config.yaml
hidden_size: 224
vocab_size: 8192
attn_scale: 0.177
init: "uniform"
optimizer: "muon"
max_grad_norm: 0.5
decay_fraction: 0.573
MLP neurons of a small language model. Each row is named by its layer, matrix (gate and up: input weights) and neuron, and shows model dimensions 16-207. Each number is 128 + 32 x the weight over its row's rms, rounded and kept within 0 to 255. Numbers have three digits each. A neuron's up and down rows have the sign that makes its largest values positive.
After each neuron's rows, "fires after" lists the tokens most often just before its 100 highest values on Wikipedia text that the model never trained on.

L4.gate63:184116149106155132132166194120111101112136159117186102139118116098137113141119106126167078122161098121135130127189118104145162160115112083152144123176093101072082116111148112111088122131170153089156094148108123105100125126128128116187128123125072160139139100138128124107148181057130127133140086112169102199099135127151170179148038166087168196177076192133156119116165125154088153064097123113155094157134166164128105165114050114150049134176087147140114116099092122136116209110102094110151123111139169106077131055164162139128128192095195119150104154107122119109123100114127124178
L4.up63:089095118111161123120116112153124180114113164122138149128087118093174171073166123146205136128144097116123149094144090128111106171147075098080123128138114125115131149124174079097170149116120162120094163190167120178133158140115090173138103144102132103161095097112110127135106126157214122171138147080129088110102088111138153182146110082146130068117137170116173094112174121168140141160132073153140082129107163136139067071148118177132131088125057133107084116178173105134138192078127202151085077130077121131178094147106144130162105125120149157133142139089098062189128098193039112172
fires after: " |", "|", " the", " ", " No", " All"

L6.gate183:173126114123129148146090102120117119197065112094130155104139131120121092141158184093090136095113152155161111117129114064126101130119100151120152106082069119197172094135095146107131147166142103181188081099131128130136154140073076084178121124132101101165047158170136139113153154088087111047144151054153095157152098162161161111130195072147161145116120141126103118115175189087112147141098185137159146152091134117047089109118171102077139114090152145141150120130148023116077116121138118196128075135181083109160086108171149147128060145086126111106118110125116147093135108141150152100
L6.up183:041060108120101133114141172136082144152065178143093060157137181133158120137092155087169151140180127101131207118133165103192133036143153127121158092118093100116128172080161153118104120121132146164115061182130146184120160155070129097096076162119165078151146116109091121182162130108088087150120132109190172074087105086156144116114111117139117142162085162105145149155179127104094147108143179159152174134109148081136156073139169148121103124113169118172151083136090083189134131123109094146129187152112130080130133110101141163103117125109098087150139151141119103060108124197146093151
fires after: " was", "\n", " the", " became"

L4.gate315:161165135125149171142083169121127134137097135126143110168060135105113101152160121128114108098171141096090141116129152163151171140114133092119106135088106099099179075145089110120074153132120126108178161104129098127151147130123091117113149137164075074144139164110133135165138026062071168101116180224188139153128146109127057116135109115080091121037144121126118120072144120082133148148114087159158138135192090151126098093139134075028144100128159084125158108156166113106130131084078123101111155174137092179109054121146205094173105177103099121126159145101096152135146106106104121148
L4.up315:069114170158128114096131080094150133122119160181163160075122074150121078147135107188110171113091168083143090110111121085110117106155120101094172165215152144131077094143098124099156146170107170087079133164128164115051110156132145103169146162120133095093167095104117142163069147134168150166129128098106120151102152163097077174140120104104107104150109086145118120112180155116103196126123168108129172112090110176139101154099171086100139126088073142094184115112143158122212097136177120110132150121043175062181149079076130080160115214122132137170114136094111159129100123093141140154
fires after: " ", "s", " re", " f", "-", " p"

L6.gate189:130093121123129139169109083091124100115133126035131168126116141133116126171151129156158154158189154106120168158086138122166064130126114148158164137190145155094115095148190083134107122124110092116136157192170111136119094151081072124175110067103131104096131146138163096080143127140093102151111161189170112102121095152158141184152119124075131079147049099118075179132145103134164169108165099129122178111120152072117110149129114131108127128122124119157154124075150118151072110113150183114144149139184200182076102125197083081090123141152174105082096155096216142088162140198189073090
L6.up189:120144095085127097126103155123145105150214127080143108080148150181115057186140086118192156120162145171094095146057103145158151113117130121137132111141168083120176141174115140086144117124105151139115179107124085088093163145174110164091114135120130134122139155134105164092179177103175101142139080156158100112088174064141108125151154132121169073132127165154100074123140121105139128113136114110138104162133079063165049108115146111138108171051082090159105105062088096145173115143134134129154092124192129137144126120158118105100116089123146143096174149044134133082114157157124138159
fires after: " |", "|", " in", " the", " In"

L6.gate239:154116127093182105063048116082135138109157167092107076155098174125125084092091142118079073068139119121125161152128123161153113142136144098124158115131115122134096170073121122091125135109156117080170120140151058131196163145165094091165178094091103120147171148117098097110146169109104149123156192167151102206101175095120141137163162144124132117080216112137117139093171148150202140150154171163129203098138105109122160145136145103138174112121145119189099153139154088138153146076151085169099127159180140139132121167170147142096152204205105093106105149148161096118137099082095155124
L6.up239:145144077170167105095053132169084144149085116091136177098085194124161099213130189110101124204126097097187126177142101115132147193126081145102148167161147103125136119119120093167189121162080147125136170103136181098155080153139154115079174116114122150140171175136086104185203114125136181120155132076123138152127068111115048131163164186100085142087132150102139153059140127113138112089114138170103139110160084165122120140108143127143164190113094115127100102166138111103136158197139163160090144132124080155131090097126079172114106086173163128115111145136128114114117136157065128164
fires after: " a", " the", "\n"

L6.gate26:107106086141140165153107122058107169151086139143158135038097100130197111156051114145081136100122155174126207095151130113140103144096124122143129136145176107096152120153180098039155162083141115134160095139144083133147153079111159164167177134162115118085102135151158115084158184117091169154158112147156092152120130114149105134069090178161201156152158108090120120154132137102112143161091163100129096075081095153149097188067152099120095120142121150101123129106172158113107120102176146156118129116137081145088151146129087142176082059170170158134117106093133100135166153153165095169
L6.up26:095069110163125103166163170123134101157123128109118158110138129179144136115170136122147180117188094128094152170113177145162116160137084173110160157135139107069094102122125106118106153077099158090127149095165144121104167093139134175146120118151148060069101150088108123076091131136147140139106071114095117146124061106142093068104112135157114180162163140096090078084161099162104209153071141172102088114127099110098100092128096122090177139068203148120127166147144121136107113137165118133104084074157105123135098116168170160131059143129125097138108135117101107121181084165108098128
fires after: " ", "%", " the"

L5.gate253:107086130082148128133099068121101135134067150169156135126085167070092169143125086108117122112088140140181121149088105122185091132152116161141068135096143207125066160102106096194118099139120108121159131105076144131131168151071124115122133166146105139120122160122155136191172152151109147144044149150107085142128179114153149118131121139116109139151129076146098154093139122210187164131134139124087168131107151165103159126158145151169137180148090136147160156151150149122158136111154175119178053185121130183064098158097093095114148147059155083082138119117112161073126137147146131142
L5.up253:103119160111087157184068131131137105142159146131123136107143132165107166143067142122133148103116097171134127150151129170228124122160071043126175124145131122158122134123124136120137101084120169118127054115104130187153107177119130105099115128165095128188128102187102068118117136094202131109144125111140185126138127113096153119086176103188158122106051080134128145133139125135164130147111130108093098099126161066116134125138124098074112152081141124143127131105210104121194163120090109134146141107127092101072103160137085127212199180127087150082106103159128196171094149128106122095
fires after: "1", "2", "0", "9", "7", "3"

L5.gate146:120130114130144102129083145068128172140152149153073092093111137169183140157135097038128119124138102106149101123167104170189149075102088073113136112133122133146136143097149121127112133096121154159047160148149100124168101108134180173129108120141107123143148176090062175162132150104148152142149129098065177118151165140118075091114118163126111119114182140106185128148069132083103125121128109197114137086172146121119121136132132166067137147130158167128128116127071152133130149127126173162082137131101128176054066143095189102130120108132154184043079110083141096165139149164127113120
L5.up146:156140147123073100137178131085152142088138143155094079187141121165132151101150159103145102141115168183125100159137113130151120082074132129140151105094122104114137111106109111104117117134154157183134142120081147142098123146102118125132161169178104104110127154096141094170070098164126145104144104144178165108100137094106134128107149151112177095084152168122090051099130083114122124150154170141168141193149160156049103116126105114081131128098138167167089192168108120179122142174108050206130084161129125185126155100167164116044164123142147131151155119068195184095068136089128130176
fires after: " ", "-", " K", ":"

L6.gate278:133125144088096151123097166123162160106139129151130089159109093098169112175157138201129096102086105118189130159135134085143137131157078106196077077152063204107144146101114189156151118142099130141108139128124147092151103141125092092080180127129110093117115100126157093228077116065156155173154067221100108177109180095136146128144123118150120095153128096139134157123117120208167133140067145175097142135125118128056135162125169159177093136134181087097176095179148151114168178117149194112148108121107073130066126142157148155123135098152176127141111092099099113077153140104117144102
L6.up278:089152120067143157101141074138171142108176069143129098141122149176178133110187181160125082089091163155124152106132136146129117138108151084112124150138138098090129084158156089098083133165112146096113060160114119144122079196134140158105111130087065112127150101079128118082099085116117133127163119185138192181070203068128137137165168170167091121055145169155117098077117110080116089127106195155119143106105150149084138130137050223114137125158116096123102115147155142124150171123151100198117149221112148116134102145127171155107123148141158147145095111186157142109118113110058186113
fires after: "0", "2", "1", "8", "9", "5"

L5.gate177:089164139160139143155059106121179144152098080117111105136098160127157129103141203127082126113068090125102158155069150100161147125152107130128143178147155118197129088255212147109156157135124127080181092145126126164181127121134178131140173131121082114104131124163121115048149110143084113121098134112133166096118148110106138117148104166054135079144152113092100129095093124110063119162129136156150113168211070043130156114118089133126161129190128137156144122140154144110162102136130100123089113178112124100108134121111108053157155144077122128099105158116072119121116116110115117126
L5.up177:065152176167125152130060141158148134166110127176195150144097138148106111105108078112119127155138104082158191130128096130130126157134117119087114152132146081144138128120183137104155097092130124114163207189103139188161175061143169106121175144096137144111114097099085140129115107135051150118129097189141056128103115140160082114117090078119199172137192141066121140149131101188090101102071148124178093109192120130167087188175151152114112104144088040120126100123103113090102087144135139146136099127139166143096104144141174146174135104073145089171108172178164139114138124135131137131
fires after: " ", " \""

L6.gate303:116162157107161133134145093126104101128106103075137080125076113129172189042138128070165120166130181115144135143147089126105104115114120089109086091074130194159163133165113139160163131100072126117130087125125135134144109113134111123157084136082141191127174087116105145143132101148125131099162137117169133059128120097095131128114135116152064070153097202062094129107130081064109171132091084184107199160146191124133113091145159133071102139102199157115136121127195062154096113126189136145094123124120125156088133068077126101143185153121137168145119057120133093099162134093160086102
L6.up303:086170200117158120110102127173135068162155103075080122169089138113126109103140158169131131120206107148124076114075104114126107162117134155129088120108080140125111130163166055160117150114096117123140077164131140177082086080169134165051127159091125143056107102149102148152166147120159107098139103143115099125160104128146125198136095114124142093158123129111129131100136128075152127131135082161182169175101188134175112077123145112123184101136142120140086074189148117139105114106169126131158039109110129133067126088132114167193163130189155099058167133138115167089185103100133133152
fires after: " ", "s"

L5.gate90:115201167107155120094131197090165133134164124135111132144123148161138134168097150116099134179139145144111130086169160107097142121114069117088161160124217155059123132125076150117119111137103096164190142090092130144168091191099090158106149154067109143118163181130129164117141104080164084185104085118148123115099178125132227120097144091153123161100172089077134120113047140113131122137109187203139135127135139141108128101124159172176176141123209154152077154121112116099093116133160145097142147160114186067106210116117179117167138116173080062126065117126099173139113177104116121191
L5.up90:110135079119101155111117145112138136120145121131095121181108170131223146105120108150117166164098142163077089133164146089109158162092107136097159106185107109117114106109071125122096062154116119147155133126125138221116139092104101210111134125122114207174193188099160152129106135070101101175086129161128129137145134088143118143120104120112122059097139117149086052118069115144128122167173098179131035112063120131159185140100142158117116161130159176114082163170098108063112135139155123041111126162157150131161138096097087130124123108093091108142126119077127157158170105104039150125
fires after: " ", " to"

L5.gate101:110125097141103147123112096135110109128094137122190123068141091119144086145172125101183157186175089108127095141150089096134159101116073152080136076054127140147130149117130092098191140105085132131087065163150066134155155159154154163066090115103085097141144183083162133137153120128098155120162058111178123115127142117148033128097135144145118120105119171145115150139174126119107173157140158115167111077137156134179183112114079131131160140074158073145050145117158135098130104156152160124139097123064092152157129189134148177143175152098134127073122140161131062140089165121140130095
L5.up101:155140128164145098135084156178112084110124171159101099112113135092157120104126168143122102078096119105114128156051099130071068151084134137162113094160199161152169085084087121126098079137135132139112159136113136088133092066101112169219181068101139219146138114108179163137096154124118127182153073078116122106132121184126177171137156074117124145074187150109164103117099134134218161117150153116146130120132114154104205141140154145122122136137140170154126126107065101166119074127141120128133159088096126111156137150112080142155063070089100081179176112129122148085143086107140146181
fires after: ",", " is", " as"

L5.gate0:137124104103166151040110102129152139103117181185100122126083183105179104162090160214166148099122178127103161118118137121169107105096077127144117124163122137143079156106145094089159143151126120146105139072120078123128171130103090129193155112162181151107119144125132175089165128111116164111126147111092111210090122108102095055138133075139121129100091136157114086121127137120041173119168165076183134118108123093146140131166129123086107204137204096085123185133117129104192142164101150103143199124150063094147126062097132107136177153156126088148080142147130153214141117085110141152
L5.up0:212160112163098161091111119147172198122108109181165150123131088125180133108093124130094120125140119143086136064082146107103176077122148114081169119115137134162122112094195155130115097150144115149105130086155069134181161164147128093159162145101117156143132183122089122069172037170158179166112137113125088084141085116153083062134171046138085139186107161148162077184068127109123122127142106100105137116194147092092118107101134168135116159142123151130093144105074100138136182163123092080083131139119107142115133152130072097187081159185148115097110136088099152155181048115124106155
fires after: " the", " ", " The", "The"

L6.gate72:111177095136073168143082138096053095137095099100168156139083103134115124129157137120145164159162127158089109129160109133117118130097181133140059130080146116148083174164135169164139140111179112107115109138078094077106130111105103080133086098047117123139117165131157166133087142069103111073010134125116092131169181144127107091127131080101131159129162129133144145056058121150110120112088116147164121160189116123091102156184110123151084145088135114196082139125138153119153119130143130101122107095109168093159084159179075141046153124157166123104072111148144084141107189076141140134
L6.up72:128170078137130129166136076060122168117141133163114092175128139091130096169112093068133193104109096133109199170160123153065145164145089176177131094136167162152110158134120166205182106110139086131137069134179108143199071118165128142098135136095161147120130169135113070147089169160131133128066121113134111136103177139164086159152159075127158095119194135137088150096128165141139149099141149125129136216124094120136155107121137079104142122079107077087106167133117126106109154130146118127166147143195190159157159126098136069132176146081124147117108112121191096136153156132137155133
fires after: ".", " [", "g"

L4.gate265:104082146036081118089144110141147096152111072104144161139170146160206130147163155069146115072136133107141182165128216149121058160089097131158073098109113121151112144106146127105178124164116145126129100131121131114129106070090161145151125116099123136096131173138137122102144142045160200064131128172153138129144093163156203115137148084150132125146148119099166213129100141099118135070176121135151109125167103134123144124148146160134177143157140080170146134141144162138122142177175128159203192159124147170137087097143097123139179128096106135100045119122093137114169143090150114139
L4.up265:150102135041125142183249132124135141170188111179107145089235129155139115195163115156142090109180172167138171173119158144158131136169139113100081089109064135111109106120142150127099140179100160202182077161113136141213125142091153135087138180125091144110100118139110133152126089106158107135148138174136206138126105106142097192121129111138141144167132141186136087110114125078121117156161142104118090146154116117168124127096132148094101147092128117115126137131150095168141141082147134137216139159127081110113123123111153090106148140061109153068150144135153129104126163108124095093
fires after: "\n", "°", "-"

L6.gate220:116149155088167157129173150116151176168143125105107135118157135156161097072164122199184135150121122081166094170156130145167060123174108136164132160082092129156122122066152132128099100132155148125170040163098070137127108107120139154033110135129113070172131089106103180092197138134058156121127109153141153108075199133114158106144175130178090124165058144163154144148164118105121195096132147161144177135149149187129164159179136099079157115112122106164144128129089130148141117152115108170143174151202186190132111109177099098118127160135134118122123142106113090162132120095112210144
L6.up220:115142200066104070179136144121159133183136092167093145138134116139112136136159111116120084107163181115125126148123099141103155118135149177163125174096169096090163139112084088132104165144126109133108097182146144131177095143055116149158145185172175170141139154206162174113169121140171153133114116167128115057136138106105108183097108183098128140085095108093169118163121149051087172107114140107126156151120090123118080100017122108112104116158164153074210088163117096145164127153129137130090101190086145117055085116103122081140143130117099148085114151173160116145150150119102125125
fires after: " re", " co", "-", " Al", " Con", "al"

L5.gate145:160128147152161111179113102148130075139167147159150189148175153136114066104124145159145055128085158098203127141111172115174108115110160061142121080134171171117073109122173097128138148159118074139103132167081152094122149127115138164154132110129116114168154085164133177186128122121132164096094119107156193083146113160134159137112070125146113174095095150170108114153152168117080112111125140159134114075124082133099107156129140129077049127126148117112186120102102161114125081100153147149153137158133114176099056071128116143079186177113121147147125097135098112185121146080085068082
L5.up145:124111076157133150161114154127153121107100177086116124134101150127146141155089112177124100098109106108121167069131107141105139199123122113167130074108072146051127210102051131123099132071125083113103107105112091114152132115118173154144160114166108129101136057112118172135153144125048170118099075112152142099192120067146120100106138107130071183111117099181169145114179089149158126184152150143153137117195092112128155147136093138120170141065133149136144054158097111141092124090098154159142183175124114120130180158110102160079171154097130100127167120109077077151134106114160113164
fires after: " was", ",", " is", " were", " and", " "

L6.gate6:151071119125092128119118102096137143154179133112110136145076131098128081151100095091124140112053087124151120129143089129150175101126143125143171130134148114147105135170119121147136130085144099105118143137169140112173082119125132162065129096068157104091111039166146136152148124099095197161087167138100156180135111112128146161083055124084138131164122117121126120160107135139141123089171109107193107129109156086221102092139150126140106138159167127179159103088131193147118142166129117097088127118164181140121051153183128138024171133113138180130129176133117162117186117133149073095
L6.up6:099105081166134094197103154105148142175161097132082141084106162101119172112154157097085128097146106062065132141141120183170117116116132144091131126086136110109089166130187118152102141105130073131124109097105055114092170162114145068080142072119114139074126129123146113081122142183113114150116178080025165142138170150164175142112120146078144133083123126179157116123093108185086150050130137143166171120169120121120130143108139149134087134123146091164125095098125151160089147084164127102126096112125167074090085182108124142076099146176129080097153163112152161138113092117179166097
fires after: " on", "0", "8", "3", "5"

L5.gate267:103152088167127128110147116197141127176130081112096182086101102072117076100119170134158113123070076127146184138155138147155076125093122104193067125129124133091130121123127099100148162162121176084129135141141126079059112051109140157061057159164151129180065144179141076182077148067121130141173145126115148079149186071151108039102190178142124157090129103153114163088118135121077129126173110096141114115140171110197092142120216113159125153108125116119141118136140115111084149136172118151165131124158090168174109148108126121153114225115124126154143112117104135125093156131087128101
L5.up267:189117110100070083095052170115150122142102129189159144129139168104072111158100175123124154118098154153197127157088147149140054108202133124113113152136150114072119153095119136132101171129105103205093100111083055148142160179147094157129091204092112152117074096140129141112143108134145102098164064132141154191151109115187112101128131112151095162111096144138118128092148170121130169140091165110116166104114103164105088108121175130153164126171131141127137165114144084106103138147069076173138085161178078056060147056128093160067161164154138107112155096125141100130087132157137174098
fires after: "1", "2", "7", "6", "3"

L5.gate136:067117128072134115143158122092122112152113120135131195093131137122123084174123152159118101114100121091128126131135169152139144092082127160160148047114122144092103148143076152185117100163069088093152097120135132126173110141145082097123070114129107118022197136168183131110168100100136205058137086160158127147144083172089132072118158082134105176114111139131183078129115095159130154126146079172080098146083124100167156113070090126124116115091071153109052147127137133163141117107161136145129133216088139127114133125159088171054155111098132113155116126120110124103165163127179129139
L5.up136:137083138076088161102141150117143156133109086140147119111164098127135125130112105095136184155138142104111152155170156153143173126107117138156142106173195160066096134125158046154091096100122009133074070073156155124126162121111120083131125078182104108098110169128097066198094054108119129136100146107122142148169150141127109116135185159185104072127090176123110132124157125116096155049154107099085149121086157138104106123047162112126116137088141149132074144167142145175172102157155153103148144174083170158127091142090128112179115124106152092118150129146138117157121125098116151171
fires after: ",", " United", "°", " York", " Carolina"

L5.gate13:144108139132096136133137103147144170139156124149105074096156157083077141048146137122066103051151172197134090123153126114076117078134117175158125136186145141134123106013126169133109167118111110095130178178214136160114169117136097116122171160131178146081085146128108126131094158179115095090109145116139068095121121126140156107094070091102148138097070134146103101129126117113124127128108140116170076077127173112122157163139122144122095106118173134098129200097179153111096149111125099140168069065169149088122186178136089083151120112142124125132076176154156101123087145139146127148
L5.up13:116123138148105143169119099165131169112126139136102059100145203090158128070155120079092121057183137162113075186169162108096083134172115175135102145150140149119142141013133111128105160111112141107097130169164115159103156092163059094175153157158135133067125126099086087124139159150096147091120159122131104100140119124186129192152101084123107158076122108106132112129110112123135092150132116125194117069083159108157111160150124108163102133090124116127122127133165184147146145127135133152198084070149119109184163214151092157110086120164181107154091192152177136103143140153086103141
fires after: " |", "°", "′", " the"

L5.gate220:166106147151143107072120120082165140148106118153088214129175120102135153106170136154179144092120093158160154141081098125119127087146132094101128127176110169155129157115092156067164081166104135125088157137105137108095109106085136136167126066082156124056120146187172155099071126190101179074119114109086143105126097086122119100151092073102162125119065130074128149091127106111144164114129071160086138150171108145139114106112182081119184090181115148172106127126120143121139171091137119117117089096058193096107159111153081129110178140166129104179047142097125115090166114107099101142
L5.up220:149126159129126088082110082110157145120153109162087151121088116171122166114162133161174128099126129136101185094184121137138128182113118058098129155135070164113153096166092169137152103160110109181136141095085132131069074081135119049134131116099151105160161151118193148143122125111152147119132142137118131102143147089119157086172095131104164084115052112139136133122158140150110173153093124189111106113123116058138146146105124092136129081150100107112074174112213134108084191113166085116118112114113185102156171125191122115078180124104118202178145105112159097137204110115164149160
fires after: " |", "1", ".", "5"

L6.gate107:161124162106188125159128160104134158141178119127125085156149170147199035131155148156080085125132110129114087127109133094202101130152152122197126153164122094151097129039131105181162086154113161110156098159155086145122121143143137128063148146137134054125165069123141182136105149139093149193128105147088089142118121156135172161170127095118149139174163163153058125120122140091108190127158095110143144144095105118139160129115152111111138132159082145189148098159134086159101142101089113175065106185179133107090147113120069147137092062109113167122156132139076132183150145129122139175
L6.up107:154100186120098184154113099160216177182108138174184101108140107131093130111135098154100126102156156085104192163119146132145147110095153100133140154135073140117150186149116183191120167114166110100111115161118138174162140170121109163149144147063178155161120156186110126092119116138113094095182155093096133142117106134184094127176064198154136111151098141091105175127117093101135166122102139152128159143159129127134101151134140098102123142172108137140123220131121136167140117137143146157112149147167084121141127136110078110057137082150176136126131159138127093096182082175134118080
fires after: " the", " in", " In", " a"

L5.gate137:181118149151113155106181118107155095151198145094129129154115189184121076135116081072114164150119137155128133143087101144154162132158169157151101141120089157136148110125125153154070127137143179094156083061140117143167142149115149118133137144090076108085086095123158146190146102172129127137142171138049217184107083142086165074156114154149161160171062155137109152212134090138137102068133132133146163144088180160064166115133094118088162139113136084138174166134128161166127162107160125066167151106171214090094094142121160150171101152113091132142187116138087093154098137112108173112
L5.up137:109133140136137170080139141136086120107131134140185060114188156136173099114119098147112151104129156185148133132089179075128144182128129151137096130135118139100166130111157152145181133098121128096122129166159167088158168179121171160078180156116155125152209134141122119111183186173197140119145145094180159135103133041064074153170093118154143135128107098110216088200119107056172092109185130157172134139123121179096111143116131158138199144114121112117169110153094123086126110164104155168138117130103077166154122134157141178160068071128109113151137123177133156101161083161079173100
fires after: "0", "han", "Co", " Vi", "i", " Va"

L6.gate126:137151133100081114175132114165110129175130160146159142105152167117095093098137107159177090125104170133168150109141116143198154139204107071145117125125121104151085125180143156157135131167067180077196173141095174122136111115107067166193148064123098095089151162076109144143132182093165137179157104098122128085133173130129119172139122062144152148136105121136125160109151051110108088128168134117171131174060153165128091129087117131120071078134154116111162110129194169142133139083123133168082161159122141100138143123165092140087135123112121133185074180219115090098077156147143110072
L6.up126:131126169172091070193145095163177148171202147133061189158146129128137092098118119131098116174091047136148036165071107115158094094145150065098119151128140122209153111080131128164141131137170158165142152133140134125092169147079118185205156083127182079119090100109106123155120137144176120043094116157130083084056087145175135141110054123116090123143123120122127125118108120077139149134129107122089090063132107110132087131143141173125156155112160143125089123113124129174097100095125152092040120085133041126112145111171115107164109128117147168150137188106126119115145137147152146123
fires after: " was", " is", " were", " are", " can", " also"

L5.gate93:161106133127136142211070065136121080110174117144113115065139094109117164165142112148139093089147130117078089086135134127086053133162047069114130094142191165139169089102164114126096108140139114117146116124093121080183076097152142105172120189157083113139137119157142128113100171141182163082119112113108172146133155166082094154105110168134130174151112104118083073116111159133072150159186177135123112136146122058112133210136119110076062141126154138146147093145074099152131134147123112118113131121122105089150155134107142083191140134132133129120171153140160089167086126187059075099
L5.up93:108136172161186143121116125168158100131130134146139158118193097104140135088168149117128116099100040151097115105142096114131111147132149137080180148095134120177077115186086132119106146127112061104099149134109074074141129125137166129112085124123131112094088157125100180159121083143153130122145217181130094093127137048101092137150116127102108118106103097122119106106062154099098101129101102126084198089159170175130105159143130152143096129078169206117094088099130064110138116136122136117065140126093120148161156165183168105146075139118134074154147082095130113101052140186140119167
fires after: " ", " Medal", " f", " M"

L6.gate118:164131188153166139114141143148090118135123083093125135082089163109113124146120108084129132139094163166151089135148114083101129170072130107127123175083097160154093103102128088109124142140057068111164125165157108110196099128135121167142072149138162155065120129165071120135085156156129164133186060069154137139088145146140169208148130149101157133169088149146115058140133138021112124116150189112087097134100109122144120063177135163146158141094105162156194144134157141117138103123118159161100156149147158136117118139074121169211111073130086123106118122076105130129148177169153130106
L6.up118:109144146099157128125106158090076142149092125146137102177119121164111111102082099145034170108106120135168149122114135160135109145150154173064177129077109079165088142064171147118158119141171132106136121102113153100137157114120117083126141105080096126113086107090169182108136118124073114119163139089098104127148113071146113171115105157138105121096146171201071136141151131134133096142113144150116139137148112149171115161151140061159111121167161084058059191186129151060154094130118145121069127074134106134144129163083133105180209084070121100113123094073102159134137104166112117062
fires after: " ", "'", " U", " so"

L5.gate218:090144117071152142160114126098114129159135143153115058188133124159074143132165110206151175132133113152169125092182143131181156107154144105053085173138143123117146137130104134134122115117074100124147167147166116183140141115096173171099161135105169111089188106112129124138170118086076102169064085128142065142151073102100093121147114091119120109070100129124116164178153171139149169143142126176116112097043131145097100082137199102121079183129134134110136146112123153140094108127116074113093135147093160135152116120040102134050114125179080116204121160148103104162124144138183149091
L5.up218:110176082128118197118159096092127115085197170119101145149129071164142141097133135121152139089079112151099157073068157116110100062177133101148163157141146177129134096159111138120112152135154159171095085141139086136147161112131113132123054182171100108162079098132093184133167119134073141140143186144142091156142109172091159140140080129143159128150142103192128151136102066121179144136125185117170141141145153148102178084131155087077171094146155136094105120164153093097157075152145080103099101059195154125140120200105147166152106123103078119145090101114118145206128064106103184132
fires after: "0", " ", "1", "5"

L5.gate317:168144171131156138078110144162153140133127143102109108134120151106108164171111154193170117087174131140099198113102166158134121160153130133142123117097086179073136133119102124130159124142122122164086169066002127050126156115078146167158107099117179098062142187135130094150092158115137117204129073136137139120122147093157155139084129049185125157130094141137074119168117118173141125139066122098093076083116124139102115109115133131150118124168155114086153138139122119168173177159168129132087125153134099123089139110146173110111127133108154143099142122079171120171079220074194124072
L5.up317:143233066144169135126191142064122097126073192096125117167098063094104129157175138128122155109149138118113116163104132146155109087106151169085127181053162162146079126200170108136103123143146125125118208138107129121167136105126141084170105113132103148119123154185101135102134102160196156162116114085144131132105091110160122147131117109162119081130107177150159171089091143216130098104116096119070214128130112154130137144123135133093081109147157156129063138115159116095090103094120153174135189121171175161118148157152173179117136133104120161133145149141112097060126144105133076116
fires after: "0", "3", "7", "8", "1"

L6.gate80:146065117134110109145100153163111120099143066146115183177114127102160083157103153165100145135122198090174134132136128146112142176138142134113113144075181124163138124135155103187092191152109091106122088159128090166151168128134132158104078122166102131091147121138189141128180142157089173091110141154144128119158146084170109163105131180148087110117040095047064129101101073098055164106120103204104137136171103163091106177112060206107118116108099119102150104090140120128168125123153155092118133099183111131061133148134166148115136126087120183120129090141128083159083150100121124148
L6.up80:081123117129135063129138138110075101137121143100139165117135126173164173133127127184108077099148117169162127131091119132089080133113113150106112145113149118140107157175128160193105138122159140127173142120190127090156141092124153083162127145091078152117163117172074157074117130143161159153134142123025147110137141151125119134110119074088089093144168152132117125115110130185118126133096131085198078073149164116122143144134135121148123130165114128185112185145092131116095118110149110075125152091132153126176158124108206104083099108119144125086086102121104142087205095079110103104
fires after: ",", " March", " December", " May", " June", " April"

L6.gate206:118169148093163135157082108116142126133095123105145130125098154167133116166113145178133145153135088102126089151137096088148142137132109153030120138157167115154115185147137194115117139067141128136125049086139146143060100120125103128108156118054147086143133118062151137205155115114130122154197123102134136145106149150134074134079151108153122132086162169162157134097097160135106180088069116084136136110188111151128115125151146127137186174159126146197123117110168082113121102190166117105070186094090069085092109135104190064151132190107086113108151093112142090140143143159153150085
L6.up206:134149142078115085077142177093141128089128098122119148227142131117128122175057129130112172151136161142181152137093115137144133164086116102159125082131156136149063055117104114108169103087148128141059157172179089080093173167126118144104119176112181111122151136191090102147073095101106140173134132127133098146173132159101091142140156144125125144135123155145122132143152168167095101148133055117133151123216095180142142128159115117134084100148197121120053138103115148143186165157136082060159165053137120138103104137191089151119194160140117140140119106122125189175116170075180110125
fires after: "==", "===", " ==", ",", " ==="